From a checkpoint of a small transformer trained on Wikipedia: no biases in attention or MLP, 3994 steps.
MLP neurons of a small language model. Each row is named by its layer, matrix (gate and up: input weights) and neuron, and shows model dimensions 0-169. Each number is 500 + 25 x the weight over its row's rms, rounded and kept within 0 to 999. Numbers have three digits each. A neuron's up and down rows have the sign that makes its largest values positive.
A block is one neuron, or neurons of one layer that tend to fire together. After each block is what it responds to, as a language model described it from the Wikipedia text at the highest values.

L4.gate299:470482538490524472507476482528518498502530496528507475448526521519509510487485516525504487533534486443485521492503498525455502488473496488514516479475504491463511490435509498490520528527514491477486477544512507479514518495472449517461510461520478504525502502501490511481497507486463488471532482486499502470510515535499480504514500476502497490510528503526509490530471517550450486508469490489469515455513523429511486497510464509510534529520529471440474508518467462535494483511511464504504496521446507502519481519
L4.up299:528501510488471509497478489481558489496460498530548521510495480461476507503478477496516490481511493476515480494526464452512473536499502516513498511520525501469452493525542531523521430499509492569513499480497534485480481490527508518492493478517444524529556504481500496521477488478523481491517530532479504496513512478485479507480519489445527523498549480485451504547484508506469495490520511482513428508542522524468498484500499460466505528505523488480508419506511503562521516447535493473533468474496515483502489520
L4.gate423:450463500513521560523529515476468507512482465499491462524475498524511500468439489496490475527538508512516506494506479528504529518433498507491524528532480485479532515525490565486541510494497509525504517480516550502465539503500513472529487501551491478450474492507491487503495494471475496520492439475508490501461530522530500481481506484486481512512497476476546515475476539517459491494488504486512461460487469491522531559448478498518494490470515477509518434488501538511493502480508550507480500534512502505484468527
L4.up423:480493515491488515508488474526450484485522531520490513480527512498490510508531480471474491492502473486510498465574487509474524519522483483475502478508467484492497529500500501514494507495477503493495494506483500405478533507482500489529513489468474491490508562511513475520511522448503519502511501447518532492463493503502468528540510497495475510459504499503476473531490501519500535499466542505489479507484497478549466491538506528492539466520515489521513468488519482555540484505476475533514526525498548517484479544
L4.gate1604:531498563492511454456503446542492519500460478480501522502490493468515508499501499511496496507456477476522501482572536526494527497499494489506478487492497533486468495517459501512500522520526527510501489524545482496487514516517507515494532492502529530503477500502510471503441536517476470497514529493501556469514492479515527583466536501578537506525567511490489504491480493492493517479533484486520503474504532511486484492462476520446482522450521478491553450504490498490475462488484536491545466467459530495495500510
L4.up1604:515503489516521554517475474498496476484542524496458503496481501465482481531483537497487515529489525483518523486496457542498532490516512505531500498481524501504524493499469460457546518507526469534461492478515526480493482473474481511500492478465473479510494471506416466465459526459511491506482497508480471519524465447503498510496482478506492511489503518533504511467496516509509481521471528479525444459492521519504497507474523477532524475490504510464462531549490474473490530540522532522490524474522551505467489465
L4.gate1828:548529506478523486514513513534469532504469514486437474498520494505551514472515515498486506490500537498502487444522480547508423494494505469535466518512488552492528492479467476494500532506521511476486505504546486480494481470524480472511532441491519470518544515459473500517478496513513508518484481518523501527554505525490457477518502505517519497529501517521484525496504505514481496484524516436527471474492513493481514515470514504473512494486476477484524434498539495523501539525456471511453489516482519512516495526
L4.up1828:523497529461523487539488514488547518480516523514552484500500521529522502507467555508494484519520474518496471430480525487539539518531512497519456537494501528557499487511478472512479492504464475487486483532517508494473541530526487542505484516501529495481502469479498522492520548493464455525538551465484481491525510450503504502481506532471493541514525480549502502516506537483515462525526519488479477465496494479529528537508461492530455517447478489479484494528515501522468484491489511555500497533494535500450503485
Institution and plan head nouns. Head nouns ending a multiword name or noun phrase, mostly institutions, venues and plans: Wesleyan University, Beijing Exhibition Center, Getty Museum, McNichols Sports Arena, second modified proposal.

L4.gate222:504496527492440549525503496476503511469527494509495471527475498488541549551518492520513460485499476532455499490455511505532475539489535480505477533473496510522488475515496525523492466501489519473524493520512500534454471517482470476484508480485504507498508526522497528529533520516487501538508514514508470475511483491514501498549477553488500469509486545437512525515497517474481503474526549499460483474529497437500480544560462494454470492541503471464496499477490560461541535514529474548461493531498489471495530487
L4.up222:518503496491479493503542537491562466499504478461495514491524462499542502507517496489511508461516470493543524504488514504500491498456503479522513542506506507476528449500494506536473477471436452480534470486499522510508530477496514534483521464529520485509498481501520496505490515482526467505503514487503476543503522490515487412487505445492546499525499498517477519473460509496525528491546486494478522483478487535545475509504435511483490516442479476465503454518513506484476522461518517497538492485471546476452511501
L4.gate1101:504538492484512499477516487508507500509551452551524482463508506498488498487475492539475476489479510495468499474497493451550496504516518504542455471526557529480466471488518472570469484491501478481512482508504489504495546485507500463521491482510491513459478498532490478499519472516485499531481482539470500494506494475517510447491533483496487465493515505496515532545492498468474506497495490473464496497510501516524483508513506468481525520527540508517480546549506517483489471516495510487510503465519478476528519531
L4.up1101:478487529514484465510454475534481501518456480475489478528503494483472522480486507492484486497531524484473472532449525540525494498512471468531470491513495519525513507477505462494481520484487465529475498481467499519473486522469464515456487480515496506536524522462452498513451513493489482489493492470494490513523533483499512461486528500502495513514462519544441443503502510510540493504475459502478466484472525481534521511470484503493506519501481500519484499510512468560492496492475477504490521541489514456467444502
L4.gate1104:456496499518453507462501487509482505485534515477483554494530460537557504489496470516493506454520509519514496511454469476485497549475514511506460476482534531488494532479525487523524479518475476531517492511514489466490460446513477488493494524500476536551475523495470483472523509493496498496532527497495487498525471474470487505446546529460507510518486496528502476516535539537525561517494509486476523542477512487530477521479515503462512482525536473472480475494525526481470522527485532477548489506493481467497558504
L4.up1104:491476521494510531443496461491523481507497517548523478467519469505514514492505536456509467532509451482501447495499495509530528476486507517492477509493493495503511501489485523488536499512490494498532513504514492540499482509496516493472520546462446485515530503482475482478498525478508493519531501511490498487442534498536490504498510472483511495470494557511553527515484507505499512493539479534508473474465488505447486522489438485471485501510490449508522499516538475516524475533469560525451471456429487531537497516
L4.gate1428:503475526463501512498490485514491511493511507517486493492454466462484548526525483541486473501489496498518508512515552531514510478495525495479505455519547523464484503492495526471489500515496467530512529483531501529523469531521455453518512463516508529509509518530455499522501540489483473521469506524544502488536513515522474481500532498515497470497524524474490508465521511512516547527530480480529490487492463532487472484504514505505494540518505473508471474530495492482485569461472496515484508507485507500472460480
L4.up1428:447506470457477459512461496503505463470504558455448466498499491495539514503507477502487490488504476492477518486505504546495459512452483489467511497492531507444479526497508536506510506514482507460528498549553432470514506508513440501452491493535490515497460521508456477545514466517522484520541502502497485453511469538482472500504529461473509496484490526495496485461502485515456514495493487460469507476461545477497503492524479528541478505485490502487474515496538481524507543518519466504539533447529461488498520515
Proper-name first pieces. First token of multi-word or multi-piece proper names, mostly New in place names (New York, New Zealand), also Mc, San, Tom, De.

L5.gate184:525504469462505489507525488521531474537519497521493537490520482504462522535472494479444500513484522497485504492494557509486551481495479472493523486515519484486524514514517471497484546493469502533469515515481484518474508548506471536508536479476485487510507515461480503538490505498529485510495491483453469532502498525531545486477489482485499506551543509518541529532487508507478488539500517523500546516499518483487487497501523509485491493549505441528524511488469537507529504483527494509548527523455498504529509502
L5.up184:514491474513539479541494517555520491515521456497524517465519512487488492500450455492511501551485515455512510514509482501477496463491514528522510474485532540460556500502505504482513500454489514469524507497489521488539521538482496486535464511525498506459513490499529495488508505532511456496497500483489510507483446527508516489506483485554503507537450465513520480516462493564523471496484497518524471521509540503487476493473504496482485542554518501485504517472482499530497513467521522515464514494490492491475515486
L5.gate761:541512528504498483493518501452490472462498482484500487477485489498498512571478519462535489481584492513493503467496527488481493508488464554547532506502506513503496511482479465493514499481470480505522509500503501483515554557488482514482512476480478496481503461482550514490493512561490470555504519452452532475532504524501470524502491439476512538492500533461469486468465525453508520498516510532487489508490505455538547488516488490530497493548484481483517525529563480512539517506486522455523481485545498511535543503
L5.up761:471467484520493493458492562492498544500467553499486515497493493511513483483503479514488531512511513476461498466539507501497482482454487491464544539487486502498451529492496539472490472496549525523508488460539506479499507497516521475468529489473527481520480496460506514499457451532525529489506463482544519456510483515498504509470516481482512503506522490518515479518468449461502528495490515537497463572512525496475514518469492507495506512498534509454487430487460513465555484543497518505549501469492481518500517499
L5.gate867:515483481498492534525530464495524500506515492492505489508466494475486503511498499520458481551486510434459503534505506497487495536495446513500500498489498483506485471526502489516462504515424487536464487495508494498545470472495502515478481489453522492507497489548475466516532524520497480447501481533481521517511490524523533481481539505474501507491490507459523508458451460497537497516529491490551502454488471533520521504524501483505470547505472520496485459507489506512504566505487450544542502556563479476474496493
L5.up867:481525514510521467464516504514507524468533479484464507448530493491521466486482474496516501522527512522475479532506468579496477527469517533499497506503523522448485537511443467524511492506507471491481506471520551509472475527465506512470484495532458528481484468463534499447499514533521541475472526505501521518565466455544501506506472426538504480498497482542506490481517539529502529515490515517476522507512518448478510460488499489515528480489527479511504487543528479469498494516469487426482509484490518533494475478
L5.gate1336:455476481487580484490496502496508495449498554504482490527473495477530468525512467478511502476501545512509503479500493487497498520421495481501499459507489519498480456474485517490452492489524505463456494481517518532537466534512501512525472496451495543502533499498495505485510532482479499489555516506475504506513549504541496466486514500556534490543578511493452500517443532466510488474537477513490513472498525517593500514521483504512518506481502489498483455471481509537522535458561491500503493542497503499507501536
L5.up1336:515484523509511479531476485468537481532494498518517529485548484500495485494537503521493457496486512453486481522513501485492513491506509476516540534481484495487496498476478505501480465500504490488497489537542515497495515519507525478523510488488496534547493521515456477535549496508514526489523523527464521521520542473508515518473491470502492512483476467469544480501520508503529495561491515512515484465502476529482482488496554512483514509465488531499519479477486488512466488463543537525516525506462495502519509466
L5.gate1741:534507473517476459498539485461483511518519504512509453492539508477532516533498510517477531478492541518540513458506454452529493487499513518481515497485462510500538520448544482481508493503486528504521530472507525517521483502498475518482501515555460505502508486488477464510465531493481471563499492530466510513548506513440515480474467452471489543527497537507536499489501499501538510493513510520495498508506480452450477534506524497559471497488499480483472524537480486549506489463526466478486520498509484484505499471
L5.up1741:503510492516522485507518486525508531495480506495537492533479539528466489517535488448496479528547485533491502517517461466510546493490492514546452563482516523468495467435487535476452521531501448465524520524455488516516523494501532495484507501516556526488504471511505487519476484534504430478479504521501475499507514513484495542483537462528500535510531529489483506449493516531509492505506486484509482512488502472453491508502477533513485504475523518507497482501500488524478503452529507502508552482497508500501481542
L5.gate1756:484504495503468504521494503476491493484487497477512500472487469503476492458526481485465547497539523476517500545520467496450465468478491498487518521500519493452490494461462497480527518499493476512490501559533487513474515467482468526531523491473505460504553522457507432481493516484507500519532494501493556487524493481509469502478535460544480490541496517479459519500497508557523511456478548465512476467506532506528491481499503516500486529487498475514464480497518465509534509514481522452522485539514475525463487513
L5.up1756:508490503511493497511501502532503512503523525469510474477513488457521511502505450460535444511500551484494466577491477528562476504479484502502497522480477494489516482519524512514492486489468514540507514526532486502542484484463491472501489477504482515493486509508492436501533450492472496471502515521459527476501559500540544536473473482487538452481499448470520516489517512495513523516510469519541475487508471492517525483524516503499474494507483503568554521525482523471552511470499469523553490498469469480533496500
L5.gate1825:545467498497491506485480472494531473498517531527520486478482453499456507496496531519512460484501499447514541513481492517544475516473496488461497470492512463531523478506484505544471511491476479522495431509505507536479514427493506505497478513540520454490504495520506530453462519507560518479487464550457500525502524491518484479502502433472520481479492533473537549482493556538504497469483517490529503510513530475537488471482446479561534511543497521487556504542509493487484506496516513510499496479489484479470486509
L5.up1825:523503470523495474496510543526479510452490486525547493506505495456487523471490526515479499525504523493493501518478539525536501526513477491481487523501491523564493476456469510553470483505497522531511489502485464559496462504495491498501521504470487469481513450516501512477476444479569484481478504483506504506500497518553498515490535462523477481511495523488526491512496475521511520503512500531523488451489482520505503506508485455507498530506485516470496471496530523519549499497476465486466493486518526448526529518
L5.gate2024:481532536514499507483502507462483504525501478502476509491494500505537537511486432519481479490491488466507540438517467515551544447512469501497512522544507481518466483463487499469503514465515485493493473513461501480513529509478470522499517547501477519486488484539524479492502451455507484482478501463492575475481521472463489507487505514490538516454487524523518476474503528513493470535523526482542498464507517486507478530527496496497516494491476518461508485534553455510526502471467476510537470474473512505489474509
L5.up2024:471501527531512527472496517438498506514526498507490475457504525466511507519483499472488485518496490503482496528509504476539516450519507518509494528520477537460485513436510468487549510516479472493509506512517465528520540524447508488466469485490447548511509539477504464517481495522459572485533549506516532502514472537508512542479503468484506521520496463498507469492490454540508495529533497501474460509500502520517483502486535513505467499481525513515470515484489507514511488513451511478515509487492526518470479498
Head nouns of periods and units. Head nouns closing a noun phrase after the/a/this, mostly time spans (period, season, 1880s) and also categories or units (series, version, track).

L3.gate272:503536514493519482527525481524469491494497465515492471466502485487488488488493508461494492498487477504496506461497483495489494515531467486527537547492538477493535483526491506562506503469493500497535474508503467574530473496469473535472517510446490499547478503494445522485471483486485491481512534457464521543488497513497565455492503533490477519577509459499473502530474564498517515497511488470539496499486455557506508463458494504519485507559479513507505520471528498496498496512502501501522478509493518451555474506
L3.up272:537517464522459522522484480489472531520494479522480536495509466486504496526470501510492476525523497551509480474500489517536535494503495481518505492467525503531476454498488513532510478496449470494523500567484510492522484472503503511463501480499508541526516533554479537496488522538500498513515511538501518482510503500486517513524496500510483525508509527485472522537531528465506487507471501524487493543486504533498484560504487539489487455479452491528471458511483486496481483486526497490490520443493472498469497471
L3.gate1705:498515489539528517488482476520500476536502530513513513495545513525518513472514486551511480504477475493537512511506524495464463512491523521494517557500506478472498512486449482536475502529482509520526484547515522479475475500509527518530482504480487497497444452493475579537566506500522526539509475509503516518488520521516464509519506477515540531506513516512508514527489509499478507513549476460502504468490499528547524456521504491481474501494453534503513456500479477493485475521530500507514487510488458524496511476
L3.up1705:445462542470518510499491471512489547504420507490472505501517507546478528522468531495561481493509501468499480536516522498493464470500493498497491541477510494506487463528490478535514489482487499484508488490521480493519511514501533510468453468507497510527471527528490484525493478516451524520523492508492477473516532507487499510516506523439510525475483509496505533493509535508489495477466477516504503496502541523487492526500529493502497459500486509515537559462517520494467562457493463476497482499507526527477498505
First word of names. First token of a multi-word proper name, mostly place names like New (York, Zealand), Manchester, Arlington, Harbor; also table separator rows.

L5.gate156:497507545500481507472536471497480481502499468548542488489505474514495525480457507503464502495499531496535502500508534505478469534489511506487473504513501452481499490477500502532529504499478512493530506500500521512471505509497503519515560472492495493505563533484427498532488495488491504506504441498463481545511553535512514485504509518495533505458521492513520519529518552457487530497519498487525509513552482514502498462506497506465529534556477489500491494501462474461471500489496465506476451554474496523532510483
L5.up156:502450465491482558547487487499494507488482517517480512532525499498487529486498508483472540542524524554499513500515522483539512546528536467547528492527496484523535487515490475460486528501492455523467504410524522465499512523486463502522538501467480488517507552511476487513472499446504518508476483494527506505517477518511491426530506525525524459482494516496454512510559500532460499471476526533510486517497520499505448493449539484493497514498509477513490455482503508488483524492493518451490512494504486527491514528
L5.gate631:529483487502489497523526461494514487527521482532463468490493480479499476492458553511484524471487493500499494487417518457489501512470505493501471518497455521519500504495496531498496503533477502499523506493501515488504494524448441513484528459498450507539454513480511488503512501460475508522481503468478504495537517502510532487466496502491488508521516510486488508532531505472488540484470482535525541494461482463497534471530483528505476465546504533501497526532499511505532532522498481496553488530487509468500498482
L5.up631:504507503534458515439551506490507440527515494533548482557489500475482448517498519484513489501519495487470498503511524512476489580484507490463516548518527509494517519485475568476478493512497529534522505488464505497535531466494437486478514476498500524538463506482476512502482478501501526491511472494542499478513482556531479513491530508502469515526515530471503467516544460464513510526528518509519467488505512484472516510516563506509464532488514517514470509498451519505556485528456519531543455519530490526541517477
L5.gate788:531525534524525516459516462539528474498532508482484474465500520478516520545507465546517463498459474496464467543475502486565480497494524463470457523499537485505503464497486494552473498543517495520483523501520484493482543501499549487467549491493473542523518509513460490486490539521498460547518534506483505495490517494474534521489456520495483524503510518488509473490497492495493523515495495497500459455458506482436516469511502500467491535515508521508529545510504534457522529517511485509464483498490475493510503516
L5.up788:495493525518464463470518489523499502527554503494499504465526512496539506543509503533537453489540496463463453472480472467507532556510481485548523529484478478480474489496532506490524528471500534464505514537507463498486496525494543453502482529501502505527518491487475528516549491514504463513470545492516518497506463555466503486481505510512517534468504537533449459541517481466475510523495518498501497504519522502477517513482513527472502487570487513500495484470448516517518489527508471527525471453476494466507525512
L5.gate932:499454496491517538449462454525509523550523514474525519514488485458514532507491535543485480502472526468490555459514529542496502482510516498500506511500539479485496504553473490536517489507492472502467475547553515538485520490525507517506533518480530502518507482464454466531488516520538502489487501534493546508554508462485474456435501488489532483536527462480488487462477515509504463488551446451516486466532511525506523501494501509510530508477485481532536458484534479538504503496511525459495511470515477487494477453
L5.up932:504488475525486529489476509486469485515461533505448498510533469468497548476517464527523473504497474546449486476517493475542507513484488529467526485534494490535494490508520537509507440485534514473490519501497482464516484434514486466492530467481478486557524506500487528515507540498551506521493434471487482519474478531501473481476484525496472486498498514521477478479503480496476532475548507487512503469507485507544462514501487524438489493491492533487540498521498496451495494521487543531531531487529506496512488515
L5.gate1107:470492456521537531516520480485508443464519495481480449498496524503522472500509468467479516512478525529499521496517522493543472531478474498445513518502516509515549509508511516465481527471477501492480495516480507514497476509502483539536550496491487519505495537513511508512540474498532514506475488491501494492495500493486496505479462527501468524497478531486562531478488490501477502508511523476495520519458521510528482434477485474537535509525515526487522514507529542507508519526513497539504495547494489514490493512
L5.up1107:478478504542470516467509489516477492437462464498548509483446462469512521498508469486530468507521491500508470488550522481528521511529472543464539493507518503499536484497458521514539550466554490500501486486493506482507526500492468506507463516485507536476476461508501531485498466489481478489491493523512486487486490502472507496499511515478472464524496549443465503503480521477474520512477523520500455486579510495524504477492508497496524473546513508504533484523495513533497472488482521520526537484520510505488488509
L5.gate1181:446525551505555524484503491484492511471505489510482512512500501459507483498493552485479517508510474481517528472522510515458496545465437519494519469507489478468515479491486532512533467508446513504470494544470473524464477490478454505527504477503502521526469544552471508509514491510483488505478487487496504497539493504576458494502508508518459484453516519506498519517501459486490457508486556457530491465522499505505500559514530493500496512504504490470517524542514572534472500497499492504512515455500494519516482409
L5.up1181:500515514493484471497510505473519450518536487526540451537536500518485508478496494517478512494444529470529516475556532499487484505530493491506464471478482478567503461509522472457487494511485478471498497547479511499531484517500473505506498461495468555546473500530483540548506507525496491479491485504476527510526531523495525522473504485552518513496505494481502503452462501511485514473507522527485497478497501521536505544528477466530475469496486501526474494491460517496442496490525495473474461456517519460529554505
L5.gate1697:517508485484517551477515456503528491529503510487494472512514482507499504542518512503478520497504514516519476431532491466481519567480499479483552500496505506538541487469532502505483517541506511517508499505527557511509451466483504576529515513554480541522453474521496504467517494502469545538480459499515501526498499481551476505472486483490518537522569525484485525519471495497525511493546512523501523517489483514494484485494498503491523506479487463470464531523500552470469464508533483470478529504440493507510468491
L5.up1697:519516495497481490470518508472533429516538488493492492511492493454459505530484475508535506454495511549515482524539532481499533494483505490496493484495524518475447529548521495515497496502555466515477541491507499484497492505492472489508530499514476476529486474500480491514473494503571533529485496514489537497452537465491476509505516490493490507537500519538482505456513486487524482489510510542500489474538510523468518509504442468513479502527496529502465526509521494497527549473488530474452483513467535480542509493
L5.gate1798:514485548516513554451535475464493506487487489516544511521523496518529493506525529522473463535508449512489510491461475485510484516507484453501544521459513519542511476526480491537497502466461526502531497538489534508491501491486516485566488483475491513513505478466491522503482474490450524508546502468484537499508491538500478495489532492496477528516512490496511505486536494479499517483538471528513511519497505482489500510512499543506485503545467481516492511512544509472510490484511489446555480523512493478528524478
L5.up1798:544493487542489497504476517500434460478492509489497457495491453508514523482474506546524497480532530523501496525518501481454506523502522471490513503528490506525486522531513473515492538557522489523483483541491493468478445501525500488550519479460479488528463507515465528505490450444466547545538493523468491492488513480516471492499489503437504488495561498537534485515510534497492496528475513497470547496509468530498545511482501469481444482520487529519504502510511509502458504471482484511489498476497493511485485464
Table pipes, name starts. Empty-cell pipes before totals in election-result tables (Turnout, Total votes), and the first word of multiword place or institution names: New, Royal, United.

L3.gate497:539494538473550486488503498482495489472521494501546491462493507447508504499507521518450508511499510518509471510516501497538481533513526469526526530490507507497530508476513540495500533494492530491525502447467476566477429509512487542525503483510473474531448491494527458468527526449477470520525497494499536458499525482488503490483509483485526480518539475537487493544467522477480497498478499535453477468504465524553509541458510484513449571450528488511474463460545491495498530453511451497533489500504527455500523530
L3.up497:528507500464486489450533536457539496490507500493504499550518519482479491491499472488468554501492522469458480499548494473507507528508492476521518519517444495514517485516498524471495563485472510451500552501511458487467488558464518500516489490537511523496485481496554489460544464502498498483515528488505514498510536554523498508502523493498536524516494520544531505511485517521471478480452503504504474469487509503524469472484514546531477503512490493524509488471536494505488497474522479492533507487492511504470478508
L3.gate1883:498546472473537493485525494490475513525499465493519498511474467531520497484508484450559500481526491475452506500528540524536499475508548506549496493501466548454475486514496515490511504481484473508541511469502442519528497520541462510450537513524524550446516487490499526514469565489534527540483479538476485484534488511476517498516465470519494520463549485535507458495455510470529499560508541489501518496488516534500492510547493525496505497510529444498479492506498505513507525530478456497519539489481527518479514472
L3.up1883:501521472470534489518505513499488527498479482490526521518468478501558532501530509460459469512527502516530519500492477457514505505461478486507464541467537517515497521503513506503465487493521522499512514506506532501467494490469528527516521505451549448480522480484502471511484540534497521499484524480506481473482533513489445506517487491519519538497527494515542504433508511531535454462504551518515474494452482491520492514520494499488495534511523515503501518503465499472486528513470534516468456482499490479479505501
Season and installment nouns. Head nouns naming a sports season or a work's installment, mostly "season" after a year like 2017–18, also series, episode, album.